config.yaml
n_kv_head: 4
head_dim: 64
activation: "tanh_gelu"
norm_eps: 1e-06
lr_head: 0.0135
decay_fraction: 1.0
MLP neurons of a small language model. Each row is named by its layer, matrix (up: input weights) and neuron, and shows model dimensions 96-223. Each number is 128 + 24 x the weight over its row's rms, rounded and kept within 0 to 255.
After each neuron's rows, "fires on" lists the tokens most often at its 100 highest values on Wikipedia text that the model never trained on.

L4.up1566 [128 114 137  92 103  99 121  91 130  90 162 144 133 153 175 122  96 139 132 170 138 112 127 149 104  77 109 152 160  98 163  79 113 138 105 126  83 132 123 120 141 117 135 121 132 145 144 144 129  76  95 141 132 105 134 104 123 121 155 133 152 163 149 132 115 130 147 143 105  99 121 128 131 117 147  87 131 126 136  89 155 142 119 130 104 143 156 136 144 129 119 133 113  58 127 120 106 132 150 112 108 125 120 123 138 119 108 100 123 129 150 122 143 175  87 129 103 132 134 155 144 104 130 131 148 117 123  89]
fires on: " in", "an", " near", "k", "com", "-y"

L7.up1579 [122 126 104 134 177 103 107 160 129 125 104  73 139 130 130 106 147  87 194 117  93 103 138 102 101 104 113 148 150 118 133 110 148 176  71 144  99 117 153 109 118 142 140 116  90 107  73 118 144 130 149 143 135 112 110 103 111 118 165 119 105 134 132 107 149 144  95 111 111 117 151 156 124 129 106 146 140 130 140 174 111 113  99 128 132 170 146 160 172 105 141 147 125 137 132 130 120 133 164 179 117 148  99 146 155 101 152 142 168 103 154 187 144 122 138 159 111 102 126 129 100 103 128 149 132 119 126 104]
fires on: " F", " f", " re", " w"

L7.up134 [ 98  56 124 112 128 107 137 139 124 172 134 135 160 150 103 104 147 155 102  99 111 121 129 135  88 109 125 149 106 100 159 117 104 169 123 141 132 150 132 133  92 137 133 133 120 130 134 109 135 141 165 116 164 111 157 151 122  97 167  77 127 160 139  90 153 152 118 117 133 114 109 174 147 124 167 112 136 155 114 175 116 115 126 145 105 178 121 153 144 144  95 148 196 125  77 129 139  96 142 147 105 141 121 140 127  97 147 161 149 119 149 120 108 129 110 137 118 147 106 120 136 137  99 136 142 131  97 108]
fires on: " f", " to f", " F", " of f", ", f", "on"

L7.up1293 [157 143  68 118 139 140 165 121 164 153 138 124 133 125 105  88 119 129 126  97 143 169 118 121 120 110  93 157 123 124 136 104 150 126 140 134 107  80 157 161 124 126 107 110 111 104 164 113  94 105 152  84 128 137  90 163 149  95 104 134 130 122 142 141 127 175 100 126 122 162 160 153 156 158  65 140 129 104 128 151 152 121 105 100 150  74 144 118 186 124 124 121 124 123 102 138 126 133 131  89 111 152 147 110 128 125 108 117  89 168 171 127 118 198 170 138 106 138 134 115  94 129 107 154 116 126 100 113]
fires on: " ", " and "

L4.up9 [106 116 121 124 114 115 138  83  95 119 129 148 105 180 165  94 138 135 160 118 134 133 112 126 102 123 146 129  98 114  92 105 124 164 160 111 138 106 139 119 152 193 130 151 107 107 172 168 166 116 139 124 151 148 164 148 114  97  99 102 130  87  75 156 137 102 137 128  93 142 122 112  98 147 129 115 148 103 169 183 105 136 132 132 111 180 112 111 129 124 127  99 131 116 148 120 164 122  98 148 110 143 180 140 141 137 163 139 128 161 137  86 125 141 125 142  98 123 100 105 107 124 130 116 121  91  88 107]
fires on: " h", " f", " w", " g", ".", " o"

L4.up710 [107 149 104 148 106 108  97 139 110 157 107 111 147  88 140 138 128 100 119 191 173  88 156 171 178 128 151 136 158 124 194 127 125 150 102 148 101 120 186 133 145 150 145 125 126 144 149 146 119 126 129  89 164 104 160 135 119 125 152 142 123 103  91 126 121 151 119 107 124 137 103 133 131 138  85 134 103 146 125 114  91 121 121 108 133 114 175 158 120 140 141 125  90 154 124  60 141 171 156 180 133 107 153 198 111 126 120 164 126 120 137 103  99 113 142 124 119 124  90 128 112 136 125 122  88 125 128 139]
fires on: " pr", " Mad", "ad", " Play", " kill"

L7.up1270 [139 119  96  77  96 115  99 139 142 138 127 109 101 133 152 130 162 115 143 131 103 129 139 125 144 148 154 118 120 149 122  48 121 139 103 142 151 104 108 157 137 107 156 122 108 156 133 167 116 136 153  98 165  95 136 190 100 137 161  99 139 124 117 101 152 124  88  95 141 112 122 119 154 140 153 144 139 132 151 145 132 134 134 139 105 180 127 135 155 129  96 100 158 146 157 106  98  86 164 104 153  95 191  89 157  97 168 134 130 144 136 123 141 119 109 129 111 111 131 126 102 143 143 159 130 111 121  96]
fires on: "e", " Ch", " ch", " Te"

L4.up1818 [140 110 116 138 137 118 131 109 122 139  80 115  93  91 152 142 137 119 159 128 140  97 127 165 115 140 101 122 158 154 110 107  91  95 121  97 108 164 144 144 163 165  94  93 164 150 169 101 137 169 142 103 100 105 153 107 142 140 128 139 127 126 110 115  90 113 131 157  80 121 124 154 132 104 143 125  98 120 162 109 125 144 120 154 121 157 111 164 130 136 129 168 117  93 169 123 140 106 139 103  93 126 107 140 128  89 161 105 142 141 140  85  86 162 148 154 106 101 104 146 163 144 142 103  95 124 122 155]
fires on: " j", " par", " dep", " cor"

L4.up115 [118 110  78 107 121 130 116 127  94 145 118 103 134 103  95 141 124 139 127 143 138 111 152 156 128 129 141 134 113 112 146 117 129 142 108 139 103 156 173 131 124 130 114  99 134 104 130 114 136 154 131 136 189  99 135 128  85 169 160 131 171 141  79 106  99 135  90 111 126 153 139 147 142 133 143 151 119  88  67 157 131 140 111 163 134 127 132 141 161 124 124 118 168 193 122 125 115  87 132  86 128 113 158 104 164 133 151 105  99 138 132 130  94 129 127 104 123  92 120 119 119 120 108 152 108 109 132 111]
fires on: " se", " Se", " Te", "e", " Ne"

L4.up101 [159 172 113 137  68 134 155 100 145 174 127 109 123 131 163 118 162 144 148 110 118 108 113 155 152 101 155 113 101 123  93  66 142 106 130 143 124 136 147  90 170 118 142 100 111 129 125 144 111 131 140 113 111 138 131  88 105  98 123 113 111 149 109 121 114 141 119 145 108 128 128 146 148 104 137 101  87 108 105 129 108 181 153 110 128 173  47 110 114 136  90 133 144 138 102 135 141 147 118 116 111 129 127 142 110 162  99 149 132 116 106 115  96  88 115 144 138 174 173  85 144 110 122 124 140 117 153 112]
fires on: "er", " in", ", in", "her", "in", "ic"

L7.up956 [130  85 136 140  76 142 102 123  85 102 158 113 118 151 176 112 143 121 111 156 147 112 163 151 123 160 122 106 109 148 147 142 134 116 159 113 166 108 140 136 104 170 142 156 106 166  99 138 171 147 121 148  96 136 135 130 102 106 152 153 157 146 110 140 129 116 129 121 100 158 130 118 141 162 143 121  93 116 138 137 111 109 124 121 131 124 111 114 130 144 129 126 100 133 158  64  95 139 114 123 118 115 143 133 124 134 113 142 114 152 122 122 105  89 154  97 111 128 181 124 144 105 141 115 145 165 107 109]
fires on: "is", " not", " w", "a (", " sub", " per"

L7.up479 [151 113 151 116 113 137 102 162 172 130 130 126 133 183 132 142 118 145  85 129 138  77 135 134 113 108 128 125 108 106 109  69 134 135  85 134 149 132 136 139  97 115 165 130  64 115 150 139 131 119 126 174 153 134 148 147 108 129 130 156 117 108 136  87 162 109 108 127 151 135 150 133  50 133 162 129 115 156 135 146 106 133 180 114  87 163 106 117 167 131 138 121 108 178 166 117  98 135 140 167 110 129  95 118  94 132 119 131 134 133 170 134 109 124 129  91 114 128 117 155 124 115 103 124  92  72 145 126]
fires on: " ch", " j", " Ch", " sh", "ish", " w"

L4.up1558 [125 120 137 127 128 156 146 126 107 127 143 122  88 120 147 127 182 145 142  70 141 149  86 119  96 186 153 117 107 147 123 102  97  84 109 131 147 150 111 101 105  75 163 149 125 110 153 130  95 144 127 104 144 130 129 146 149  94 121  94  82  98 129 132 174 142 117 124 132  89  96 146 143 134 117 170 126 130 167 153 154 190 127 153 115 116 133  98 139 141 124 128 156 131 161 115 125  92 120 107 166 121 145 121 131 152 141 121 105 120 135 108 154 151 158 152 142 123 144 109 133 113 163 117 121 125 150 168]
fires on: "al", "yn", "est", "ate", "able", "el"

L7.up869 [112 125 130  96 131 114 105 148 102 113 142  81 164 109 160 149 173 148 131 116 119 113 135 106 146 107 115 118 127 108 154 138  82 100 101 124  74 132 101 178  77 114 126 137 128 137 127 100 134 128 115 146 122 155 111 119 154 136 116 155 135 125  96  77 139  93 130 142  94 113 176 157 144  76 145 156 117 167 177 136 117  77 111 156 119 123 145 116 134 114 149 138 113 118 149 121 127 109 137 176 172 151 115 133 108 108 112 161 130 123 107 143 113 115 110 120 139 107 126  90 115 190 131 177 115 138 130  92]
fires on: "ed", "id", " for", "ing"

L4.up211 [158 143 129 136 120 129 106 143 110 149 153 140 166 132 144 102 160 163 108 110 141 120 132 164 118 127 113 168  94 115  96  82 140  94 144 100 164 118 130 120 119  93 143 104 121 116 129 106 151 187  87 120 114 100 116 124 135 118 112 106 104 144  73 133 173  82 143 113 125 131 103 105 139 116 121 131 153 127 105 113 134 132 113 150 108 129 166 102 175  92 159  91 139 119 133 143 144 141 118 143 122  74 176 136 174 144 139 135 138 165 112 105 130 112 161  89 135 110 163 150 129 119 129 141 126 106 115 123]
fires on: "pt", "il", "ere", "te", "inn"

L7.up1947 [153 103 119 138 142 124 152 121 158 158  83 158 134 137 115 119 120 121 165 116 164 159 108 102 114 124 114 124 126 135 128 104 124 137 136 161 127 101 127 144 151 165 156 152 113 134 144  86 120 126 125 121 156  92 132 112 159 129 120 152 158 134 171 135 151 127 120  93 112 129 187 135  94 135 138 120 141 128 124 143 123 159 118 108 116 136 148 108 167 119 133 135 140 126 155 117 114 102 102 108  99 139 146  84 119 143  88 128 123 167 168 115 118 109 126 140 151 113 171 103 116 118 117 130 111 135 126 128]
fires on: " ", " to ", " the ", "'s "

L7.up1299 [136 164 108 150 130  91 125 174 101 137 117  93 141 144 128 131 149 158 130 130 143 120 132 124 127 118 148 147 122 114 135 105 110 138 124 111 138 154 137  83 103 129 114 122 108 123 163  86  83 135 127 139 143  83 118 114 158 137 135 136 144 102 144 121 136 160 137 147 105 139 151  80 138  98  80 155 139 124 153 121 142 160 125 138 108 136 126 102 141  68 157 113 131 146 158  99  82 130  88 158 100 153 133 128 153 101 142 148 135  65 128 158 146 140  90 135 141 137 147  79 126 113 107 140 134 142 130 152]
fires on: "–", "-", "pp", " he", "P", "ual"

L7.up551 [ 97 127  98 148 128 129 156  79 108 124 107 157 147 128 131  96 147 156 173 148 133 173 145 147 126  96 142 124 106 111 134  98 117 116 190 164 108 143 127 120 104 134 126 157 163 129 103 159 141 167 163 101 130 130 170 123 133  91 140 131 144 119 134  96 108 136 119 151  91 126 100 143 118 106 167 154 118 110 124 111  98 151 169 128 116 129 123  72 101 123 106 118 182 117 115 126 118 132 113 137 138 152 144 109 109 145 139 127 133 161 115 137  95 141 158 144  98 134 180 117  94 102 143 103 137 132 108 124]
fires on: "in", "ang", "anc", "ic", " Ag", "rang"

L7.up1080 [146 110  99 126 149 107 144 171 122 129 121  59 121 106 155 140 159 160 124  87 134 129 126 153 111  91 124 101 149 117 124 111 159 119 128 111 148 131 148 124 126 145 128 171 113 117 192  91  81 103 123 145 114 104 159 121 141 158 127 134 142 137 169 140 158 140 124 181 139 124  94 147 145 113  99 114 122 139 126 104 187 144 133 128 120 166 101  94 127 156 144 101 109 126  77 118 131 127  98 160 119  87 113 103  93 102 105 163 101 102 147 111 128  98 105 141 156 150 106 182 132  76 116 145 165  85 104 134]
fires on: " he", " ==", "–", " she", " time"

L7.up1730 [122 108 134 145 152 180 113  80 147 136 133 117 130 122 116 149 137  98 129 132  99 148 123 147 166 112 135 149  97 119 167 108  84 150 110 111 101 130 110 109 154 141 157 125 127 146 149 128 138 124 153  65 108  65 138 159 139 163 131 117 157 105 166  88 122 120  76 112 108 120 143 113 132 147 136 142 155 129 168 106 110 142 136 153 141  80 117 164 147 146  99 131 134 146 155 134 155 111 136 107 111 165 150 102 108 126 152 156 123 149 119 100 147 169 125 103 124 101  99 121 122 114 116 141 156 135 112  89]
fires on: " ch", " Ch", " of", " f", "-e", " of f"

L7.up82 [138 123 154 160 130 146 129 168 183  88  99 108 118 156 115 120 112 138 103 148 158 115 159 131 126 105 115 120 137  95 107 140 122 140 152 151 134 121 117 106 129 151 118 128 113 142 163  61 162 105 118 151 101 120 156 125 107 141  97 106 137 116 110  95 152 120 130 121  86 153 105 124 157 134 120 111 130 148 163 108 158 152 128 137 119 145 117 122 125 115 145 128  97 152 112 143 146 117 121 161  78 120 129 170 144 148 127 110 161 114 148 149 130 109 127 119  93 104 150 134 187 149  94 159 111 142 152  91]
fires on: "i", "f", "t", "l", "k", " y"

L7.up2032 [102 114 141 125 140  93 143 121 142 149  94 147 165 132 100 163 124  94 154 133 122 118 125 149  87 130 146 134  89 161 145  89 106 137 164 138 159  68 150 133 115 100 136  84 131 147 149 103 142 122 129  99 139 150 141 127 152 103 126  91 140 133 180 155 127 119 124 121  95 134 140 160 111 125  93  97 144 116 122 174 154 136 149 168 116 137  94  94 126 109 176 121 157 156 146 103 181 159  80 136 119 134 146 130 124 114 100 174  70 172 140 131 130 144 114 135 110 165 128 121 126 160 168 158 133 133 134 106]
fires on: " a", "0", " ", " two"